MLP neurons of a small language model. Each row is named by its layer, matrix (up: input weights) and neuron, and shows model dimensions 16-143. Each number is 500 + 50 x the weight over its row's rms, rounded and kept within 0 to 999. Numbers have three digits each.
After each neuron's rows, "fires on" lists the tokens most often at its 100 highest values on Wikipedia text that the model never trained on. A number after a token or word is its count.

L3.up17:603473474571431448540512441567506497400454452502479559470517575516524541374516446546571458509497450496468495479530462517579559515430348474504467511517453469630577571450641645498510484450438499497569505545460564465496450536438528455538531550483500500599467500498471568437423473445482467436638460412488456556492386583506492474506482441503503460471529591473443514490487429533384476657504
fires on: "ical" 14, "ic" 13, "red" 13, "ern" 9, " respons" 7, "ess" 6

L2.up603:526494505572584469512522498424538444545505529418469548436492407497553491572478461453573575421496512564503504401584500441542423396430515568501559572556534405562561435441479462469586495589583500420575498476422553532468483489475525479461510473436588461537478500518536564447540450525473482539556424480463495466539519449528507548479613505509506565536532509516438522495510406484393499497554
fires on: "ation" 14, " only" 9, "th" 9, "y" 7, "at" 7, "olution" 6

L3.up1004:467527512445410454638576490536485535432491488497563426390490463561491430405464577524563488450458646617412443473578521557484565632505513549470512484419510492466584466530490471478523544516476462447480496378507459524457433515546465546582513514542519499554540513478580552472534528582435474553408438506437567457454495484442589512509532474415482451517445481543493519421504505492419534550532
fires on: " (" 17, "el" 13, "n" 10, "ue" 7, "b" 7

L3.up84:565603466536473482477531506534509456478438560527485519466482454597451473376526519404536454498435457468449440404487450435496393463537496584423389379588530472454598476503530536544435562419451442460558405491455430440568456506499479438464487409509597520507441495545542504545519538428515522469544533429464443514448456485424482492527469482497542582467510491525486586452478486534397493489520
fires on: "h" 31, "ch" 18, "an" 15, "ud" 7, " San" 6, "u" 4

L3.up56:571471451585485499562486472553416409466539614520477474539544459464543445484525542507453492490551477485500411504456441496510437482562438646486507545576594500510575533590491540532413618541588451531526430400536503380470420485580455462453503529460537469549521481505529502546518489465528481431505494568524495477558551612514502551528555556515496504471514418548532573506512537515472468486526
fires on: "u" 24, "a" 20, "i" 19, "l" 12, "an" 7

L3.up421:468615529532531390518578464447488459625370528480390492459508499418461513503511508449582485478471427451512467506441475456450525560502542516471520455543558485407448567489484443442553408445590424485487419488486598478465474466506423496424458439438486423478565473493384573468479517513599592454476505559431449556568489498503415471468563485501553509416475446514479479482471513526491476520438
fires on: " with" 25, "1" 14, "0" 10, "3" 6, "eam" 6

L3.up1260:453473562512488498426510581513521470606437515478388525443492496426514525476481458511478442573494489558498450443458595582431541539629576472533506527581450463547523518582458435508555466554536577472418500488477605506483533561549568459453466526541470527481467540535439519549509536501493531564569507510533504481472569433395504569451525521464474510479541548474416568474443504454482616527535
fires on: " is" 24, "b" 15, " was" 11, ":" 9, "ar" 7, "ag" 7

L2.up467:523576598481551496455475452538513591522581576454448541542461484604445456489496522541493546506585553484545487493522494473468413498477553545450412521462520484501508517484546474491465517415486581541499584448480573543464471493541440536493484539321536446550489492458578532499432423499463528556456535517386463536523495480524491457439526482452437457504587503523408473506533462417502487434432
fires on: "ed" 18, "ity" 13, "ing" 7, "pr" 6, "ent" 5, "s" 5

L3.up354:475595554505566495557465453489410481547506495511419489520496502513414515458526548481510533501538531516488433414518484438552561559485477419459477439427468454572453468452578539534467545459504451472506422546471452459590470427456493511417492544577521351564653416537624484488395521473459385494521472550564518553504503495479458559459458500446445522529512419553478499507530517491444532541579
fires on: "er" 22, "r" 12, "n" 10, "v" 7, "e" 7, "m" 6

L3.up361:557498513478546470470509492428444549582453481473536454526508410486514469486427471446577534498511456469501530487479498489527566500571464567463441482432526446576416454531403502543556554526475555398422497512531462396365576507492521544504476514553493414458388388519401511508440552478517543492468587511423537494476477387549525479444581557609458552457451442566462516529534521456503449406451
fires on: "\n" 28, " of" 15, "ran" 8, "n" 7, "b" 7, " |" 4

L3.up102:591382489515497586428470417467466479547470524490451482478574572445542361459517509456475570433558477502474492484464407432571456474465526503465496439472584470550570523514463529515442376538498474564499517486480505498432514424486527429437566396522458508535426524556547558540412513557555424540474502458537481456378473501432457463479572544506492527570387507379487496512433494485514451484483
fires on: " to" 23, "st" 8, " from" 7, "u" 7, "rom" 6

L3.up449:384514447455557528448527447553529394435512444594434382480530468457425555474507434486509464485447530463502471476465432485446504499538616519529427429553496466454406441466491514472567447621553474557447524589453488529504512485495451513385471510448436404528554535470451494462490460563518527501430517494423502509540515542536497413462509574436524531523530432507582508573432523518487465534512
fires on: " of" 24, "ing" 15, "ed" 6, "re" 6

L3.up682:523557541488492510495450458477467434459422494427612535476578471539509493344487498552496488542500499500553515448475503537626498495460464390509492438495476535458478627524562398517489613555504512375544490471485532419568503496524528548499472545540530503521531550538559511442497555505556560515543498450504499486592514561510576514476459532534464408425601564463534530439418551487597538466529
fires on: "ad" 25, "l" 16, "id" 10, "ore" 6, "ound" 5, "ay" 4

L2.up893:544483473402493536497499476505406546538538525485522423554495493558485459554481441562504440412463509504459507473559564528469540504450372544519538501557455427565507457507526441561473427461548535458408485560511509546386528547518498535471418458519445506518424499501400524514491489468521572537504543507597480519489561520566466461542567465505439459471574535444485474449403438448529566459497
fires on: "ed" 21, "ion" 12, "ish" 6, " Championship" 6, "ian" 6, "ard" 6

L3.up816:505483495487543496392475367489514541450486522485572557511491520559470444477339433547459489448471503581493520324465449475462605473505452538499482515387557476518482549426468565465479497463431476568432456496524465492454590530513428527467492529553441393445473557440480466491474470529488565462560443486430430479513492520475549476524561435510444579451424513430491491473427491534530452450445
fires on: "ra" 19, "e" 14, "se" 10, "ail" 5, " following" 4, "me" 4

L3.up559:438502533544556505513583441521477420523547532445482540496472474465380438419454577504478463489459560455478512514376536463521459502475465542453496504504493408472466517465543498473446487474579456464460538639453540551627546470495512492438451520513552444565478465522356502418466394629439498479535539597529475517487548488513480537502548440535466475457580422518545479462422547539542565463530
fires on: "1" 19, "2" 17, "9" 9, "3" 7, "8" 6, "gen" 5

L2.up1003:562501500524517477486558517565384527514482478448543538613507486453523465508490404507577468500468530501367448494467378384385504525486478547486527490497500467498508514477429449492502521500530539514462592553487548475517591520518573502464437422557529443509414476509432556479417443465572500480503444477497528489455523542539442462507523469555484527561465509447561552612476582497514518542617
fires on: "ed" 16, "ate" 12, "ab" 9, "ard" 7, "ant" 7, "able" 7

L2.up982:402490510487456568515406490572482595591485497467531514529574557438573526503466583637558561474536417443507495515559447568473549438480547495452470457528432519478540516492426468462549467500552454551456442527498484428544441600530495470476449464504458543557509458474468476459375466545479513536426537480498500450488461449495525507477486501453442482478519527508461507472425430480498447458566
fires on: " of" 59, " in" 18, ";" 9

L3.up861:480485461454563456449483556540540419597454512451556413525517496466458478527562506498433515402452604555458437508493463489413501484500546465488487450413585527436488512459537512562504511584505546546480549508545458526496505464471511497431612531523539439462509451494540483470482581564530528465550586542499549439543548551528479560533490475493514497407556463572400524449485524528576521523420
fires on: " is" 23, "l" 17, " was" 15, "–" 12, " –" 9

L2.up874:467543561401530445409497486545417440518437443399441592452524409416472493479480467529603435515456496525511538392533498496479526525606522497576589552525465531541507518459459502529543531458537527470470470608582551485537520523464549428594523415498500438504508517514523506503595502571511521527449465495517490507442479418528487563547540518598369583368468507403548516575489580469524519450394
fires on: " of" 20, " was" 15, "ter" 10, " is" 6, "ant" 5, "e" 4

L2.up537:559514484570472537486452489567432571474475445504456514478570500381484529408473505532503515518516480490484486397533342495566517507524420510411576466520564498486603471551519440469483557465496501538462408516471447450510490525517503469488463541495485488521535569521467484484450543518465455377585438501556524545486506504483426538439541459475508550528474573537572532523538462496470492539480
fires on: "ed" 22, "e" 18, "ic" 14, "es" 8, "red" 6, "is" 5

L3.up951:533428500515515482445548543382445598487506532470481488475465460458592439607544556414474521473532564569433492460467461468535499512479486467477492571599542403517548546489490492517425400561595509464547515469500501444541463524446433508439494528405493500406485563467436491386559626511536469451428450588501521489481465432525450543530537608476464515448397510468495525484455483502513483500547
fires on: "ach" 31, "th" 6, "arl" 5, "at" 4, "its" 4, "ull" 4

L3.up879:547520511435382570454533532530469538400493426497498450491531551481569506551523525430529498550506455488442428473604505484438534493510459484464471557540489582511540490467510452521422535430541428416516419520447502476476383401499497503399469473508476474544485376453578425486515508466539433488476520444505460485549481486462408524411480421431422498445481541615449551453465513433422473479548
fires on: " of" 31, "ene" 11, "ly" 7, "ing" 6, " to" 5

L3.up160:496498550549597504486508468517496536479526500459397497494506475467522559437456455497583515477468536440508487455577461426487542478519508457541497506515528577509422513520535521474532499610488496543482488512493438408507448473463500520555550531457487484507529463412542414483403481513431422521514530448388545520581534499541532520447465497515440511446487471458527521519542441541560452548545
fires on: "ed" 18, " /" 17, "ing" 5, "ies" 5, " |" 5, "er" 5

L3.up476:548501503492504484579457430518484512483515536519493500557579497533449461511498496494445557545532476570457484437453576443483569416549409448495477486510569418457373558534459513510351437619428558468586488604511512542473530407427397497475535521485428534451496502435542559550504512524591483565512552536518608341462457426539446447492527535528545423447414457423451400424453485540544496500462
fires on: "ri" 21, " to" 14, "op" 12, "rom" 11, "ip" 10, "ro" 8

L3.up274:457450614499485509536482545556501409502520561508530531594450570527479537413614407514440543513418478527429473481533496479392428444475470476403512486454488582525514485553468469510526514554606518445523522536563527552451522512450553584531487599410483515411443472498494537496480566479538551552504563497510530454518535467499505485482369436459503546466478506578479546544532473427532493413499
fires on: "r" 31, ":" 10, "l" 9

L2.up1004:478522535548552593506545499514410556475534463471476576539538506481541529514525537508431491515502552440541474475473463502458452414534453503566468563453384500509488431504439431557469565518431532535391527495436587466498476424509443548425481498590365459446523432508499569545545417528518542460445588484501455537542501381519480441435567552484465466577480522536536521499455588462463442408525
fires on: "est" 13, "ent" 12, "am" 9, "ies" 8, "or" 8

L2.up90:535513510531497447535513497570450534547439493509530565485478516482509574530512576493557578503467442576595407458556452484404493474540425489474516467464548454543550559501518462409556494416457424547521422509479444418491509534502483491520433477511522398529556458511562442584552525470508501425593509474509601500513424525632549537522514443490440493511528480441400511484497537533529544434515
fires on: "it" 25, " |" 23, "ic" 11, "ant" 9, "id" 8

L3.up619:495507547575554532563519562528476464487503610463473448494581383543367467568486397489499450547489513489415416485504471452454503440477547458485553544454429472399423532480442477523522395545528531456539516455480481453454441448537497448520505477508497413538437536504406364487437537451449516508495525482465491511521477553528497469461443465491534489560546406416588584485410569501483491537424
fires on: "ing" 30, "ed" 16, "i" 11, "e" 7, "on" 6

L3.up714:487558544503439491501465514430477427549462493460382550481611524448501517446428490461525501472503514569483434317470466474592491468510517450467517409547470476464440578524480400564541469567456546460500478463487438547496464491547474509463510519432437450485417508534580514509492532490548446494423518452373524507359540537423447488520519479379503502388522482474541510462454525564458563449578
fires on: "ing" 39, "id" 12, "ie" 9, "e" 7, " make" 5, "ore" 4

L3.up947:574542545512536536491447498529451540494436513508554565473620412529456548411547432527485575539467481505596530476497451443497537513509393543478523457516492624496467541441547525519537522556524450509511461464501477485527549486532577434570504509482547512504467479537479436476530531524504482447521460492536625577515507451461510483548477565577485424518551410509450547530587511529543577451555
fires on: "," 58, " |" 19, "9" 4

L3.up700:435527454497500526452427499548482490480452411592520451565510556535509535566552495443497533520511532441453513553499401556521476495540500535430501481507500466478421518471581546500485520483484437475519513526494506434566525478557491538541510408491464500477442461586515530411541522474515496471476558473460439406518502452438593498517382518427402425464552499603502454525528432520525470433384
fires on: " of" 19, "," 17, " that" 17, "f" 9, "at" 7, "m" 6

L3.up703:545528564527514576428503516434505579549545568500518473557523442499505479461542513560499543483553596464519493539520474492513518447473479498442486482504551511449608402439476543499432414486525543623381569480515523521557393465535484557417499501427397523559443522541521370534495475492436497523510520477512523493454465405530529361421567522417457505500541512505445521485455526406522570423562
fires on: "le" 15, "u" 10, "am" 10, "ent" 9, "mer" 9, "ed" 5

L2.up760:400475493515522449418478479622507472606519422473617443547473511473511477508504472565503534469497420562527461526503481560525453561503528551487437595496512431510432496595548394461570460524466501508548527498502470510467413558504548506540445540437576509482511517449475455529509497515524545463496605532463513419512543467478448467504506450342461536398457529590541412526525479473439434481435
fires on: " of" 15, ";" 13, "un" 9, "f" 8, "ed" 5, "en" 5

L2.up1046:509541511501515450408547483559422511541514523522413409549503461506469456516452470447473548482519473595477574505491546556495496506534425472547518523481479545448495544610532633507499487573399511520451464399507513485458505505397470538502512547532562490569470495508549547452475392533526565522526415460608490483530589484446558506614411495456472483510415479516509494459496551505522480455488
fires on: "am" 13, "e" 12, "ir" 8, "and" 7, "ent" 7, ":" 6

L2.up1021:500493504496582473461587489549394502520522426489503435433469490590468494603548486482520536563460453510575503544491557511422546522497528399506510519618468502538450446513546470486454546467489515454574512550576543459554491442512493554569595462561546398472515475463471480548460492478371537509507492533531459501477520472481439511486412626477502507484469427523573520477493504569525612581591
fires on: "." 39, "r" 12, "v" 8, "is" 7, "ter" 6

L3.up660:504514491581520504535508432461461511514527466469494536530484474531549392538527564582603587525474546507499517559589475567411475523535481563523504439541507455533508483478555519491445426548519553504536498463549476529574428667578479503511478376415556560581646501457524541465466440499556518539427445359450490543498578545426526535426532463454594547504509433556489477593462521532477532591562
fires on: "r" 20, "el" 14, "\n" 13, "le" 9, "n" 7, "l" 5

L3.up608:551438555458511510579544451539458488426558560422516452532546567618499577566481490538505507518495487542415504476544503515495523518529448622413463415536520551585470440521492520564566586548500536489466451525473514438462521523548444505488498493414542377516478404556489438440493554576537456481481597437509452513409471498441492498373460443504425501471513550563513460463551460500471529473535
fires on: "\n" 83, "ch" 5, "ing" 4